{"init_std_down": 0.0, "grad_clip": 1.0, "dataset": "wikipedia_en"}
MLP neurons of a small language model. Each row is named by its layer, matrix (gate and up: input weights) and neuron, and shows model dimensions 0-191. Each number is 500 + 40 x the weight over its row's rms, rounded and kept within 0 to 999. Numbers have three digits each. A neuron's up and down rows have the sign that makes its largest values positive.
After each neuron's rows, "fires after" lists the tokens most often just before its 100 highest values on Wikipedia text that the model never trained on. A number after a token or word is its count.

L2.gate225:550516410528554501499460566457530434533520553528507494473486512476565547455430534548487477537497555494501504494504478515539461552518485437464544444476552509575511473386518483525487495508419555529393496458514465511520449468487495445496489477520565546473487525551419495565423464444437518523547473436481531548499507458498506560474441495519454530448487427521554553525499491511571565553466511504435509513535482476462483506458585489432477497499511499504471459502484516507513546552552497496471480498488503482511551461503490501490488500443472458456528599602521514487457589472580484486
L2.up225:521444520485509476521481471531483510485485509494533486487462507524550476486484489449538509483492421534477495550488404524506450438480565409500590494541389535499509430468498493535424463463498483491446538531632550523524511504493542464472527547488482413487583548429577550519528510461482511481492465560516518459503547510471591490542464519543492497484455479526506548554528553505475502497508469550501518535492585440491547487470518439471545491478524539459516504521510559505483481559490575498538492538472523532587479440584442560454474458529528480493444456545477466581507516431484475501
fires after: " R" 37, " r" 16, " Ar" 10, "emb" 8, "R" 5, "al" 5

L4.gate169:518532483502449498500475457554473403493498464513519451499508476507474524446426513512559555476485437529534499476467499551504511413497441529463489534457517524460502488508578505510529464477527468432487495415519526461545499468535522581493445513543515463455472479537448529478514500458445484548500494547396520495480458475447534414500454589441530495484513426578462486526430463542543514379545477566487549484492514480524498525541545484562498565503569509544532509492427472520510496441523507625464463479513423523490506455469565494444460529518517484460518561467535470511530487465522545503
L4.up169:556567538525432483507527458547580455488546478487497482542528425541424507480498498491540518514480505484518507535505534480546506519504500496480557469457521500482496481537460548419488477563477469450539533485409558519511445508451525477531441533472493542529508487466466505485566461530529482489484499460486530509541467474514484497475561512500575475558522488534484539505492464573509430566490448477480542484490490416397456462521471441447426478445480554509593481535445543470505485511563501442539515525493504568507533510442570447551489515462538581480541562490470546443496381553575553465
fires after: "5" 32, " " 27, "4" 13, "6" 11, "[" 5

L6.gate370:508479459563487436415502482488467496504584527544521524510481458500478447507472463494476469475542470489529474571506557522406495447493461485493478498561506471507511446494521548538432513502564450441450511530454476507493471526517466585530560503590484466494438518475524526465590537478484457557527544561497516539450485475478511562490474477446535541502485476578550525516530555491450609522474497490523489515517489490500524541508571465479471520575594481460466457480531494528505521521453482441496500420535457451455564546511399481576427417460476489460472553540550489466526473457536511475
L6.up370:514477475393480411489446481536520537464482498530488464551488503524470536508490542541387441462434534535560522532463554447484496523485440460492521464488529515439569511441475496438500481468439503465462525491450462488539488489498464512563466470580478458554490493559487536527503407494541531438453479536508454477535455459546556537511430449477513490537462480486465507454513546463574480494467521484505536500495531486504438440520501524554491426547523471562584532492468453451556516446457483550417432521490475446495536458460530494513434482507436507490451491474413502506424497563465525524
fires after: " " 65, "19" 7, " S" 6

L6.gate279:452420457549519546491497463479508504433511535510500415453480461487490472482507486500476511523524436502558471546490508507494449511472548455512569434523457485486492461449526473486550486516481494565495568433539416472477437439533500483516486580506485439540422462485490536512479477493526490490546505563534544428542489441565469567516543451512502477532484523588434475482535509482509525486506557491580478444533523480544553547558543491506480545486533514513503500484588516563538495483463441472430505479459474571485496474495508449505480591529473529365513427500592489524515546563501511441
L6.up279:472566527530550510526426444433527481481492499558501524544497493470462429433459566521527527496554496443532506456507503455486522483517493470527570546457500486450442490504535576463536451494469569490456441493534485560534523474559526564494443444507555557474530444551467514559555484537467456499545542579488476527525547509493520416490469441442480490542495502526526492456540486496428471494548525462519450505520564446461570513540513505453474558506509556563468536456502477474509634503510439546465487467547537431539540569524526507500507501493498430574510440448536460532467484486454531464
fires after: " " 57, " re" 10, " (" 8, "res" 6

L4.gate338:480510522494504523489497463439419505510445464489469500560532491501497458510506558573445495505467454526499470509504470505542435456498427526484508456514526554527580481423487502474515448486465525502544483575412511511522443497511549500508521432552537484478490508497448472572469423485560566448520589519495505478487485403565500505487454546485536492472596466595489470545550503496467411514468534514567489424497519552530519434507410472489427582494491505435479571440511461497447526496494485539477471537495545540455460536538521495489521474533468573511461507497545512511476445457449550450
L4.up338:562478581522520482492495482465426471439493601514556512514558484502453549517532511491485509510555444491494510533488538506472456501475473519487504451510466505507496498504458517431549447417523396439556592547419579453548445475470454532516544537420510545491509451518472507510506489478522500477533517601495493483468477536491436514533499549464470485603523470522433537501530479515467481491541543502443467472469497490456508518451582556515467518467535466480491581513505518552436471467496535413505505560548493532550515486477430508551492554444556513441501526432439463473497470498507462578
fires after: "em" 22, "m" 16, "on" 9, "ab" 8, " an" 6, "cc" 5

L2.gate359:488529510590461567517475424438506504437547531557447552463486516462538522485512397490483414545478510504490535522563522543503478551542459501472443530512469512452559454495414522484446485544494529487375501536509485507471518497468467525496432477522587494525474535439470539526406472427520521550487513513521457501444518486519556484495506475513465444477460525576512454467521520452575492436456601533512510479511506480513505590495528568460474447456484524451515477469470483494534509481553548450515581459515412550532527530530501466474467555508528474469462468493473568507518540524508492455
L2.up359:512491487483459477446448485567465507513560513546515487430543483512498491513518510483506453541566483514511575526429496508574419500512496495558547506542479504552526456428483479466473506521536459502476479582524433559500513513569459388452505448451493454498449525441473533541453433493464510552535534498532460502461480463591496469534505435478541467462481529523577452494560529526503511529452567498526482480489462474505454550506419454559508470557452522510500496475477590581534471549534426488473561513524424543506469523481566475521518500528558399445483545515496506536435541513505476529
fires after: " v" 23, "stit" 13, "v" 10, "rib" 8, "b" 8, "c" 7

L4.gate242:432468486463554449516516463523556516510478472549510497496455432460463508426483515468447477492507481502550503536548499494480413550523439524587524541513470492545474447497537467419467464440549477556536475537558593494514416465504449545503462556564464523489564453483451528489452464595516531465486522447517458439469464437496472481502535480533500521552480471553481508563529470517474535529470485528504472499556448513487510441442457441555435524477484586475565541522421598479489457483456472516506490501449514489477469498520558495494444547526483549569434527465566528483488526445459521502
L4.up242:458484504494499523507514487485564495486492564460459570436460414492456471509515548481391516506493572423580479515449560507523479574422472519473459492471472517487465531461504501557496507527472431547479542481415554551557511515523506504470476551503439436515464470523523463464480443534488589526507558491487398501584461477454538499473408499501461533494484529535443541500513473511475476463481526443464535485562542500501506511494555507484470483466484448459517482469460534460534540526492506463497634503459559498467538502488420481564405579515484507522498489440508493448456514541495479483
fires after: " S" 16, "t" 14, "ab" 11, "s" 10, "m" 7

L2.gate56:468542468490519603560446483521529478456535488475570530465505572425527490508508529616521493517457444524429471509508518541528503431511536535493496509512509536514508507494559464528416493490597504477504466511534547499485499471563455534459470486482519499426431527544517445468500526457466529525549454487520511516476452490516565523430558519541490493482569512553512522532453479562522533508506483518510383565492518515441520479507566532462457521476510549544473498574507516543534529517511524440513592533490497473523581471456583497504415514411502494505452525536601533534489514525543563508
L2.up56:517437462538549527451452471541521567480528489484526499483435502506444484466438499512509556407486513520455492515531506482496503518571555417563491470568460494448502466528467425507447496537501518607473530571521547461480474441541480508400556538482484455488557510476542537485602511472446470430550475544446512489463535494506489508527499582493549540436506517530557514551499497493473496567516507465471444511486538458436533503389609453516511538503552509537538507514503444564530495480484541462509497543527410512446515432499439525541502495501499498528554490459475507534542516488453515472
fires after: " R" 33, " r" 22, "ad" 10, "R" 5, " its" 4

L4.gate195:509489502448498524505498486396492447531502532505471472506532498512488566489468500416485528492509523477526474429445509469586507485457579487512467522492504509497523533520555437387498508543502467452550570447430555432499441481476442461468451527451499517534535474446509457525478467512496495547527552446418510527547459450516542424452474543487530508461536470531522561502442444567446498468466561504447510477499517526516471504546443502512454485537539499474529505557528505590538459492537428551480497534466444559485454410481492481469502549486537513497546603525438464506583433516521527466
L4.up195:510433410403494515503513408512591454537534478435490455535535436556442549512514562506560555460531496504451533542475499494454497514514444464493558510484539505447520573558541554478527531499475545512501419514516521515514497536486573570476459465546460532463446445480450497467546561538430515506563550507544539532553457546415468496546481541444459518495500489535438519535490505511513478488544505549539524521525531491573485458481504494490523468499522517496464474469523479530573464480526580536432557530522380445527494497446524496581518488494486544459573516438512499469495484505527525504
fires after: "6" 19, "5" 19, "4" 15, "8" 13, "7" 12, "9" 7

L5.gate148:511515463411497551522468546466426471508479512499478541507555503480435573500518488474448528526512455563491509506486513514556489560519535497512540549505442488506532522445499432426499503511544498523481431532521482486544457496438509496511445506495614535528515452515536475476484537469368520531472481477478496475405480483520479528516528502484618547510439551537444571454463512512480488530437517489481518531530496483496520506459486445501455608485519502530541510516502456548545448523481521535508454491586486508488491392467527427414528494482513519444440455482492537461525412463577555506
L5.up148:460492486502490535445500581507530498490476610483490531443499523510467551437567520402483545527512543452528501473462510496535454461506503523522468481527502490484524464524533443490485480538472499531527471488443524483399494502468478497485535570538575495446453513480454442451473504502466516516495483467468473510436423519545461479569504510582515492601513512497523577473446376554540488534539553499530471577434504496521515497483476547516481515531563457538483445483528449509560453525556566518461505505467451443479505594536449442445405428518536497499508471478559483455452517508477477484
fires after: " D" 17, "on" 12, " H" 9, " d" 6, "-" 6

L5.gate225:481461523525453505450470513544411495537579496546480545498544486424482452468449450522475507498538462590532435515553443523497480536520520547586523547513456435529490500514543536522535540564500505480477468505433503500527484529503457495483465504508498509476448496540494465491528429478440552558593393558471508402538524471509481507565500531568520482525457547545521542519460502552500507469449545544504540486438483458506536488551543503498495542494475530457604464508483482471549435545487532519491511497506485460508532531429536451478565536416558421487429522555530585456506482517475501463
L5.up225:452566457509546498425502461484443589534561493497499517422498463492475535521486565538520554500549509509453482514578493498522469430375610523548514540464474481521507458566429507520539490543505500474516569521498524588518480487457469523444490500522459558449525488510524484445466510452469528572515537497476491497448427475497512499546553512548536502504557405515486426530517492493549519476485445564581519512520545482556541476459424419456476498476497528457512523473510415407512554578517527458573493546480459490546515532517479528516460485513510473553493497515548486495529494521521502466
fires after: " D" 26, " d" 18, "our" 15, " his" 6, " st" 5, " con" 4

L2.gate330:565489533496448369494439498469525505487506510467510485472409504506469498562511464507518518499449510420539493511555481508496470561461475508504517515519570601559418486505490556505476458502472562560444546407550526565508490505572481531577469510486518478480514534472480499518537480489453516506495511535490513515475435406511549489465507466487514493486446601562538503449541570533510481514512512450506536464498497535492482525530521501507477526534559500503456477511610525518506551506484460600481503461582503483481528523442479556416509507482469570399547499537447530519459455437525530511
L2.up330:544516591519499508518516438506494471471525472497533525481480490514530455442522452546508541489440475531479462484518504549425555489546494496523543545525529531474457505463510486498595548520524496454476500493512455480589519504525498504550536415526562504494598489450475512519504500506512503547549517561522564564500436418470525529445505525509484543477522411501510460532637545557431470531505463562444506465522510479469506485452626437525441511520458566526487588517466532454492547426558455533517537516526550518493546442488513512468468493506509546527536517512574551480552479513520437490
fires after: " " 19, " r" 11, " p" 11, " inter" 8, "res" 8

L4.gate302:504531474583525530485525505538449528491492441520403599504583468512393517505479491475530494515477495531581512490479515511464458517459507494602471458509598499506522481459524571425482482421530449571444442511487441499464540507522470536435547511491505460481500480464465520546569451539470543493531515544545466520500454457461551475476518461515501463491581511521499581430457458485563485470423519468476553451498510473505558509509537517493507501508497541457531468536494452474501463527554486535446593492439490562501583403532438518452471529511543530521472487535465497470497479491520549498
L4.up302:494454563508435514520486469577492512512434528503533547423491519530464510461457503507449577593455475523528523539449464426493532560460585470563483499498473394479483462475495470516463499521517479513501517541557519557530499503501529542532509525441468380521539525510522531512476545458533479477401510507510456447483541494484560541564432459459553522529468577517596470542420522499504507546478519450449490474472531445525558488492518450493465518495466392503471525525526512488425459445491470443512515512484547472423476502504510518561465521460571508490475464540528503442450485529484462537
fires after: " d" 17, " j" 14, "c" 9, " ex" 7, "em" 5, " v" 5

L2.gate84:519510434510426536471567439414475533527511567518512482491523498494511518488431474497505400530513524525548470484548518459550471470500542491528556450546454470457566484514483533472543534527494508519472457482542473534553495520515459487533476531489480508570467480466485539447518437539421521456409536448511439512506541458550489564527544493477464492512494468566454527536508538494500417474513451471578521525451452414534605523419478392440486484514475504448479531557446492502513498524518533518523522478529496573515467512487475456525436493541576454515480569501576492457496580463506478446
L2.up84:487476542493477427494563498471472490430536496461585470436497499491502537450459441380539520518436487499541540514479490480493419594520584467480535470601540476565525507452478485496415482443536474562584465545539490548474498521475523509469462532513496486509607482488569549579485504504483442462597508507513449521521441492533501528510522486542511537506428519515615499531435456534511514528487525509542487479513501537498453493492521506482544473569474493556521478463522490474462405493483473447478479472510506479560479466498403508518506530579473518516494538529545509530491513454522456501
fires after: " c" 30, " m" 14, " cons" 14, "iv" 8, " v" 8, "c" 4

L5.gate284:478509522397515475466511465504495539511540468491498517553511419509408534532497551488503464499556477526469507505544430563537416445420521532515550485545602500554503490466479513500542480530462451493433538516445498535545518563507504521557489512508542497480431531501580509543508419494493560580575555562471455496546485456528519538530509556495496451598528499528474546481542519538468567490429527474464539515499446465437508468482448449467500441514552428480475556463520538508495499474487465535511419459504524477472466522474575499563509470459465514512503557518500491396468481537517472548
L5.up284:627511543474490425492541509463562458449503536505538501503433472508463528528482443489505447546510456477486515410423463540491500475372472463512565462545482535514470501531473531516497482528424478411487491474434467490544456562502476504479465515467531505460504545501510473451481407469506513527457567514543514423487549442462550501491438445532539491505527438536568509492566442511564584491524518435501502486498484510452555456567568436528456437505432489480551528525474460513535532497513424427496468527524480549543517520496506492542446454492479520506517522508531438524524487473525476536
fires after: " " 55, " ch" 4